Weights of a small GPT-style language model, trained from scratch on English Wikipedia: untied embeddings, normalized queries and keys.
MLP neurons of a small language model. Each row is named by its layer, matrix (down: output weights) and neuron, and shows model dimensions 128-255. Each number is 500 + 25 x the weight over its row's rms, rounded and kept within 0 to 999. Numbers have three digits each.
A block is one neuron, or neurons of one layer that tend to fire together. After each block is what it responds to, as a language model described it from the Wikipedia text at the highest values.

L4.down516:510484568500519534496492500498492510461530514525535509504523501525495490508492519505453477529534487469517471552515517552528496549540488531513507520488480521506489499516518459534489485495498513523501470488488499497496483495527496524548574499484502519493514560541497493498507511470474484481506457558507502519518480490524525506501523519499507502488510451503546525515502483517485500480542
Responds to: US names and section headers. Fires on the finishing piece of a United States name (States, the dot in U.S., US, AUS) and on == heading markers at line start, sometimes on mid-word pieces like Jos, Pet.

L5.down173:463501515517490520516504491468488480504532509485527530534495473492493483471483507504491490493493523478467497510532497461531505437476456514522474525459538503520488512495518511533465482481498541460536489495521490468492489518513485529525535497453496464489475472487504490465476447478498521481493529513533489545486481503547474519533518536514492488494505511547451542487554479469493491492493
L5.down199:497479562514478441524521503475464539499527484511495530505473491537513516456491493490461497488517482515466550524531484488486458492542498539505502483435493512491485525502547518533491503525522530467503528498485467531469500510531477506502473531488489510550458461538476500510478495554473441533479520504511541494459500499525497491538548513484529548478554485500462492505549487501536481497497
L5.down240:464548541514536507476508482514506476473445546479517438513473538512516492516485510525513490479497489503515546488478495501502498512424445496471500508528488485498488510525491537468519544544486531496485514502544491564513519461489504462460521531519512485524481491484437478520499495505492507475519521500503505463527510502524477518533477549479509517514496520502500494555505468492449464512507
L5.down325:487532470470517506437536480484481450485525506492475529480522530477507510517491488517525476468449471480506555501461462445535482541503495491510491526519467495523447499493543501481503482517490503547467469525548503465498495536480516496499514557514512484488534477493493479521486520507501495497512511492448474531511492503535477514534460505478540514517515535511496516498491477471473481496503
L5.down537:530537527493527506487460541533488495498492496508505499534449529504476493469488520509530503506440480500491497496494457497504489491504491515466507493548472493496493468487500542506500512486508503533491461457468508563525525513479507456479527503513555558533512541506527483515493511490510475487487506509496499453514487466505499559495504528514524524494514531494498490447515469540497466536448
L5.down782:476527521477484501516488463468463510516524516484510516531496519522453462475535549524542533475493462511526491491514491490465507495477464469473486448496513478501477494512495509464525461515551497549516477496571477480514497541490500506480501518540537515466450499490502464499488469492512515554502546476468535533508538479528493472498505504501443461515478476558500516478524528496494492484466
L5.down1099:495508480514488501486468516487491517536505497509505460471489489519453491526526522495453519463496488526491482535500497552497499479521530466531479524504475504491500516517473476483439511486479542449505488521516503543494474483501503509510493500506485488467483513528537497484456523501518509488532483489478473578520495500510477504496523475456504502492489494469515501475502486480529509479478
L5.down1138:512474453510539477490543497493487480503459501457502496569535500498484529471540523461518500474474504499518530486496442517518473511463483478536434533495493512485505508514487490496506507473481485509492545491500466522498508495543523509511499525509494500533469486469498478495440493507518499520474531516465471522522541447473489532501532453455507463502451483557480498478506461511466483513480
Responds to: Census boilerplate continuations. Formulaic statistic text, mainly "had" after a percentage in census household sentences, "%" after numbers, and "=" after infobox lines; weaker on predictable word pieces like "of" in "often" or "res" in "resumption".

L5.down39:492537518486524466479514488498517542556484495532504511572525491505471489514498482514479505499511500525506551558500520520495501558511482519423473505463482486512486524526501529480468494501510497460540500504459479496529507538499477483504507513455549515490481472491458512501486477475491511530508535497587498476514492455464503502519541515516512502528526501550539504530448496481487486520501
L5.down166:472466495481545484492498455512468487502523463526524506473528526541447516506508491504514522505527469458476510481476541473489512502465459514484520522463573492493492495513498513497520470538494498475487526501501543510495502575513504501469460474509552479472501512530502490485503466480463508509452479520527538541488513466514542490494476525482484518476514523554514500493479504516457523530513
L5.down366:506488460533507490479497488472496474486485442478519515466475478578493508451493519491497504525467511519498497547482496484515505490504503461497508511462497511530478526482500508493480461523460497487479494531539485540487501538465518506518530495506512448506453528509506443520503516517504470492543580467502526536556514525501546492486525497523493483535526504499512554537441501462481501483487
L5.down793:478510499481479470487493469457484521499502519453506503489525482458496459523468489545480514537495526516470491488498494439483477496500477503450446545481503479457483473459448505474525457501542548520520481505499511468491498503498523477464509496517482494502469524481450482459472532458480524507491512524504478473526501461539480523525452486504529444521494532535505532461520519541524548487516
L5.down994:514552482469506484508499490498486479509488510512492499477536460434500517453552517487492524477485487494498518546511535541512535577488523458510560489495526510508529527482517520502538475517484536512500481453469527539501510534542496533505486468475516519470503495508474505538506476519540495482490546438480492535501521490483513492500550481474488503484550470529487546546490525459475474517491
L5.down1049:481520491490520485527488477523501476480497445520499512507496509524492513478526522530484515574442511463474499498537510506522485454509520499499511485498526523476520490471514501549491473493497537479520460476492512487451515499546508493501489485504531483480509503519432528482532461528467533510451521486525494513503496465530457528517473499494512502554484532480497503487540549486501521593454
L5.down1476:464510499549495517538509484496481503516482518509495514497500513496508526466520482531444510519488453433505501516466504499497547505474500510502510486461505526490488527538485479513467469500483478539493516498495536514486471508533458512473514523518511524490497464511479514492511484526454483511518536502473503502497494480507534503494519512502459460510500490523487608516512491524504540532481
L5.down1503:511532532511550471448490497511500463491483502496495517529519502528525549470492521543473519503487491476487509509503507517506508520549527466496546506472454496489492512480487501491488444489503558500529501542472492473498537517497513509501462549484530497499483487486499515515495510501504494482487488472518507536465554525489443498528472535544536516533447510506494550507503527516501532463521
Responds to: Word-initial fragments. First piece of a word split into several tokens, mostly re/Re, pro/Pro and serv, as in Re|verend, serv|ice, Pro|duction.

L5.down13:522508521558482504533508463477527491508513470497530496530486532420509552475505520515533536490471546489507485491555517532490531527532466507531540463536466546530469512495515495520485463532523562485539489506492503471490502522510505508535538461431518486519521462486453522498468480463501490519465498494502496536513492509499477514506450458516502461487480537499521465501466518486503506476507
L5.down487:492475492508488500517517487474489479517517533479497527479497527502493521486498507557515515486511472487488532529490489493529502483522493495466493498467477495548467520461505503530495448474429531497538480516509507508486489506467472515477505485431538506481492504510489509481517440498478532494492486495494502521487469456475506561508495514466489448473513482479456473493492488460503532496463
L5.down544:513507464487489533475445551511494447509506503517526512503509520505506468460458491448520492474498477497541508488487509472458521500556526517499527547506501514507512492479503531504476502520470510445504444542483464489484496530510498499508493524521530519510490534503475510491536477476535522503505484510471510471488486502521521536472489521450464513544465490483500488500488504526505500521490
L5.down572:515482486526552495525485501498487519521489523542535495503522505516515487504531550500514503471465536496521532515523495521523541506507487472530476518523502511452481532486513506505522518494501494493498522490474521484525486490488484504447514526497496496480527578462508472483509516492472527491472513441505479474522466419479487503512504517515478539503450520470497439522507531524493499503524
L5.down621:479500491488517491500469473520484498533480474493519525493507541465457491507510526531515502517486541495523501531501544491486490519485501484484481528485506497528476515518500531503485478471527508468509453493498502456463518511517465501463455498535538498488488508497543505514549478481496550529472491493495482491509506470509490513533478486472528495459489494531478471498554529522501509480500
L5.down819:497442518544502491509492467488508508585507490495529564494482507496458508500469505498487481493537486491501511528495525506479445536503513500497511505470484516533512528534504490528508513502525532484537466511502510499478497526479427555479480502479550493496495488537503508469482507498450514522494531474525471460512521527517511462504512519508509527501522507500428476475474518487474534459485
L5.down927:552524513483464470529501487501504497449470455475504531492451527490511476532502530464514486485515526531506505549507509489498469515494525517508480463480542482477507480469488520493487501548493499479492462471491469550488494478502559534522513481482542470523465506511527512481520537478512514459475486535533476514489460499514491483471487527480540525478480540491502473479451518497511474499443
L5.down1460:466449507506478546486563485479548521537466488476479476498471476500491470522513485490481479476551462529500479535486495516513467524491461533473504511500511492502534501459508480474504468487498487484523471521480474511501477501487521532545549493540490485499504480541526473511510499519483522531487521517501555492528508514500540539531468500510490526509539522517458486511482508449513492540516
Responds to: Mid-word "ir" fragments. Word-internal pieces, mostly "ir" after a first letter (Birmingham, Spirit, Miracle, Whirl, chirality), plus capitalised "An" (Annagh, Anouska, An) and "av" fragments.

L4.down1261:493449465498485479485506440475486503508476511492523483472531533513465500471490511530522479520485472449494451483499502527452506502516471507494456444479461549521447521489499475534501530506505530492496470469515473481521515577501531543557506517436501510502486492498506499511488453512458477489507490445506533546494452495494503495523515462530491488546481467521464487494513529512448506501488
Responds to: Word-initial letter A. A single-letter A, a or S that starts a word, either the first piece of a proper noun (Azerbaijan, Agra, Smithsonian) or the article a.

L5.down195:471451507462496461492467472487510504493466504460490479502540498553536500532514525513481457549505440488520497523496543509497499498504502539501504526502503487501458501550502493513497524520478457498528506500509474531516473478482499476504491514507496509502474566487495517486522483542450518486505514515547517539507479574498505513523455538457472514527502526498465495465526496529490518484477
L5.down457:558495481503521498488532537482477501484508507495552486547530505515475510502523527470530483515487463548486487490510470465520502490456474503461528501500493511462513519522462506513512506493481540487499490519490473496510504522532496478494470523518489486489479474500479498504461500496492518509495499485466541494504496545545514507483487496480508526500514523534548558498567529517504494491500
L5.down696:520496481499499493482487482508514513487510518469475490508520495487507501512522509477520487453510506515474521543497504509469510484523494464500535473507487470507518509477511480474496517520473539462514498504547486498462476515503535502504500520553479485509508503524476511503462515477511556546493501452514486539492474509504504483462499487473432470465522498483566535466512492499520505524540
L5.down698:490466475492509549532511474491550521502512464502529514517479528488514480504474541500452527499476460485506566535488535469497539538496517530483487475467545541491479499499465490536528493494504480494506447505513487495465481520479474529483508532542528512517486505477520468510509543555457523490499525504506562456488489447512494497520462523517468502481513463472475508525474520536492470521497
L5.down963:480499467542525523493456474505556528498465522494491556514479504481460537481519464527468522529490531503520502543507524502494492543522458463499460532465488493483518483506461524494521475478488497504472489500513467482477479541514509494531484488501527523530505486468487491476504476519455496507508477510523486431484521442544510535475520508536510482500474522475515504526540491528441488468475
L5.down1256:462522521492494530531448467536438536480508474514542552490502550560485499461478575538447508495495545500499555519485502499474493530495524488475520486503484519521526508489517514477497502487520463489498486478509501510486480480486507520513517512493518480513503454498484501493507497483500495490516475523514497476504448450476467536512502509524466488463471510523502521554505475448453496494512
L5.down1260:491443500509516490541545481472486522510458520514521508505465510510527525466503460525487505527494476501487469506509492507525466529504497444461518484480497507501532528514483453499507487510521444500491474500502539514488499525493480503483457543499509489518500521498450466489485508512504506520511492465490475452503437506489499505507488501468496482502495491532504455537526488487500489526494
L5.down1434:523457509491483508494510487524509457488467462509486497516517504503526509506497463511509506505519455464509525480476479479483500511559491507496453523537545550518543489509473463492511488505502477522551528456551507472509516504522504498489498486476521490537501536490493492499491462538504457471471487484499519531480495487509513471531461500472534505543522473497504560510514494492462532481504
Responds to: Clause-opening "in". The word "in" (or other prepositions) starting an adverbial phrase after a comma, "and" or period, e.g. in 1528, in fact, in which; also word-initial "in" pieces like Inside.

L4.down526:493463504509481505546502510481458494510542466533481546513469508467453505513524531494519548485471451464491552487519522518530500493481510515515500564506522479501493509518533518470484457483442540516505502489536514511517507541462493522498492514512488475512522472554545492514486470524455507537501510513475490504513513489538520505494501554513469505505492539510493554469526543521532498510521
Responds to: Mid-word fragments and prefixes. Incomplete word pieces that more tokens must finish: prefixes like re-, sub-, inter- (reopened, subordinates) and inner pieces like "ic" in communications, "al" in municipality.

L4.down679:495465537493510499497488509460488515479507512482489511510517549521522473501513509541513497510518463502487516521526454557516497477522489490503488468502507507483488530488486485503527457503504474486512470495520456503529483565486529475494498489459540545496469458503520528525484501495494507523525481491492524496502496511481537492492492480504481489507498523500452500494497512515498585538498
Responds to: Article-like opening fragments. Fragments like "an", "The", "An", "ex" that could be an article or word start but continue a longer word, e.g. A-n-y, An-ton, The-atre.

L4.down1236:450464513491528529526510518446472529505449543505521509496480493480480484464434496497477488493491487487511478534468540489510513512527449532500496491475517484484510493495516487492520456502503494496504460502563491492477478526498502470518507510509504499509463532477482513512487499514472571521498516487499518482499470489529486494525484533456483506517456500488530510499560496491498498517504
Responds to: Directional "to" and "In". The word "to" after verbs of movement or arrival (relocated to, came to, migrated to); also capitalized "In" starting sentences or names (International, Institute, Inc.).

L11.down321:484473511521524508495543509463529508508535492461495498442511519506516480472533496492528493531473520487465458485489531471463486510492541491517509544523477488494463490519557491500493537508462497496475505505442515507485494502484477516474513508473524524475491477494495530446497526482513504482522519530494471418499499490489520547535454473458556508510458493508535469562534503462522508510513
L11.down396:505510511479473505550512457483497492524570508491494464487536469486512503470438501506478493474455525496459500494522499517497477557479533499445522536527514519483517507528500516499543463507537514532511508502511508482501486457484523504549523493553462478550495562497500495495491475478478500486485513513545488494491492486501474511508512463510500515509534565470494469460525485478456410480483
L11.down684:520538487494537516518468495485517482525491466480483524503490503471515491498501485502481498515485479510491475502493524524492499528550475539497529480523537516520528505495427555493463511506552504535470498522507500497498491439530480525476494500469490513517484505503526511423506514492449547501493531515470456504491482523516518525464522485478503509452492513505500452482506482518508519480498
L11.down697:485466521496459510515504473504538564458496503529538463483460474481533514490528499538511512519512533485491479530500528527517522518506476502483514479497498514480461512499505475567487499514527465543500533522531470529490505493429501505491470547501516463474535507469446513538503518507434512498505482494495505516537482513537465465495524517489488491535504474451509532489494523477504525505518
L11.down873:475498476494468496503495484532497517463534526522517476504471499507458479518528493528517506477514487512500522512490492507511474512521522521493517500519520497463518516503512519541513479534508525467491508503474448541520496524519509484495504507567468575465474496468537534490527456522481505530507503522514486481495501520493492525474502487491529522551463517513500512498495467487498466509495
L11.down972:518520505503480460492513509467509394534467540500478487499475549495495481499540526479499517500549487515533464453519481478543560499472481498509557520473528511513491488493519491485541498488520469502474500474520510520491536503494518502485497505500507539517496457490498506437485502467494546535485537468500484498495499455514432501512516514501495479542504430492510535480510536476482528481489
L11.down1500:535443533486482502552459463500491502503483479529507477492456478506533484564497451499479491477462521520549465506472471483503512466464506542530462554527506476454473551526504459487536574494505503478520490528508479496497514466517493499527499476476526475462517501507494482516497515499504512474496449486514455493418500467457506505515481503493499502515504519461565504518527468464500481510480
L11.down1524:511503521488522468504497494441531494510472498482507479507541490532553485512476521512522512504540482505501496488493515584473482502513506479484513497466519534448449516509538479559498451477458495482488496503519498497535523478512485474519520564520549520479479517492445461477493474533524474574502489543483526515524517546473502513478452465540495484475581482533522487491524541499478479497481
Responds to: Formulaic text continuations. Word-starting pieces and short words in stock Wikipedia phrasing, mainly census boilerplate: "The a|verage household", "had a population", "from two or more races", "|" opening climate-table rows, plus split words like ad|mired and resp|iratory.

L11.down131:512527501503530491531492519516529505471502500459548498503508490517540494486537480513455496467512500458511525505507514489498482465473485511448512526471488483504489533508482534481501477438474504450455480489472505537500488511506464508532481490475519514489510516491533442522484493515490530495519508504515516484530529502521522462507552541483514534544494483474490475506487477497480504520520
L11.down306:467509534446496493525494529440514469485468490450523466487483464512515518502496516519516479491521482506525518493543535511510452545423508460453508460468478528486457507493507496517487488486523506463524498528492491487492506495459478503477523527455447498484487455489444524495553505481509483528490463493503507480499523528480489466502491513551475503498475489490444480537543514460516510471535
L11.down513:500495483512511556478487537538489492543482560505503470504523515475534492517462486483536520501472521521492483499502535531527470486479507522518543498477432475472490470510500475518505519490503479508506440492507551477480477483463447517534489473518476516536480484470480499496516545458522521526514503491499500496498541449479533524482458509503479486493504453514479500536462492502515532503542
L11.down853:522529489417518499548459482509497480498514478541535506527502509493503480477497521520501491508498537498523476493488489498473461554509516490517506525508510518497464502476479484494488499495536519490472519494497480489481525418535462474467492518524503492468479476495491540478484536438457518507497499479517493514512478477513463482502492471486495488504538493519525522500472418533481496540488
L11.down1086:534478519519499508495518522518517484501510477483524536507526520524505495515483507501483505528486497472510518524535468524490469521501483517491513523529488486545524468506506467511493474532532508451470511488549458541478516513444471500541504546501517481541416493567527497517464464535503493513490469504535491504513532529534500522494533495482472536495514499514505527537459517453517481529516
L11.down1189:509524499510493486514513513547493473501498543509453513533502540491479511467481503533497470515483573515460472492479444484496454530491489490514505518518485503513495493541489475534490481509519466520494525502536459507464499502478502501466474484498523525468475471497503479521488521513550540500485545486500494505440521517496497487527467474508508492507533525539540506521479497529508527529493
L11.down1269:500532505498506458459457467508490519486523507482496506526514478523478545530477480466503500554467504476482493502497513516550506459457514487509504476494487506511463437466444512491493501480485522473546506523490486519495482490483516496468460470504478513505509535551500531512552466524545474464463545537500499554449513497503488509492497517482549497513457502497477496529514510492487524499506
L11.down1454:564497494506523520490512524495503524504486508481502512502459513526496524515529502505504513500453491483551474505530521500538466531450471468495485522513507500516497550514483504579527506493512484504526484559461563500507507519523499496469493535488509542470509496492482495534517524490553520558501516499495503505518555490478472491471469487548495487540503467525455456482519504432531486498533
Responds to: Section heading openers. Opening == of a Wikipedia section heading after a blank line, as in ==History==, ==Geography==; weakly, early word pieces like em(ployees), polit(ician).

L5.down51:519551533492455520497501502467457525485523489459557481527470539474481508529465478489507467483496476521478462518502523491519506482506507465522461471535526502486519471514484487445496510449496467528521445488507483518498515474486458497564509466513530466514481493501504468475488528517475503481484533501513472480524493535481499464499507533513495557525457495516519501471465516509471490495437
L5.down62:521504525447445493493497514499494496498473523515502486540512497464489511478518485529489467478501477485493497544498527499522514518530476495516503498487472503464517503535508518571493530490507484495528527523439536492524477476505533465484540461486464539488517535495461587485524499479493515514477493512481508537497485538508522519504495476480494461520519522526467478514527496502487487491488
L5.down322:525494499500468501553534475548503533548458536539499446525496497481527495518459495525506522478497481518498499535496539536548503500522500536500501487457496484506502513515531480518491455446496502450518492520508481508498526498490521469496526464539472528525453551514503487479508481491523471481491491492476497528501530524477521507472494506454482490495542532506549515486584503511497492515478
L5.down425:461534559516524567503502516487519475493527509522523472478497469532507478492512486489482443493502444515479491522521462501493489484469488512523422470504492477467498536490473412535481564515464483505557481482475480499487481501475486504503512485483504505510466523513497534532485483488532542522480503539488525506475473507501478472486499469497540499506530521500502477510501472487497514483473
L5.down435:515480521477531502489492510534485542514491501537515443516512508533522548513508510489509494486515525430453478559565516530517494533515536506522513508538486498475517456482500484486526481488515487530498510500534482508470515508472500516505534537498485547485515514521480542526514539535491523492451509534485489511535514539537485502515509516470516492505497519508480516507532518504471555520545
L5.down507:519487494495493533479520552541448526535530552518536471498504505555524542533488473529512492511554486458471499561518518491538479490521506535519476492524471503492482540476501474483469482473531552506502435459484463531483481476512501525486542514473525497481503519543500519510495505506506509516514518470504507499518504496557504538505510492473514543522576529529485494483553529534487541528572
L5.down598:512524475539471488466493498554452533533538517514525486502511499523499521488531509487466488515534490498482454573506524547521492493498489488484455495477485478497519511503478468509503497482506540523524478493473475498537440476498497495512540487493518516454529546489482539532489500489510523504473517498492507527512537489522517494501502512500492520510500524534473506507501512544496569468557
L5.down1240:495500500494519506493524476548476500482508483531556483513565533507488499514510496482520490526497523485503505532551504509500500455493479536512550489493492480510513506527500499468534477484512537478507471450486498452475482548484481495492512472513525476512490509512496478513502525498487531510489518465507497523492521460519522497477484483497499508491494517506446484513527510493479505493517
Responds to: Section heading markers. Opening ==, === or ==== of a wiki section heading at the start of a line, often right after tables or lists (Replays, Playoffs, Accolades), plus stray line breaks and "family" in species stubs.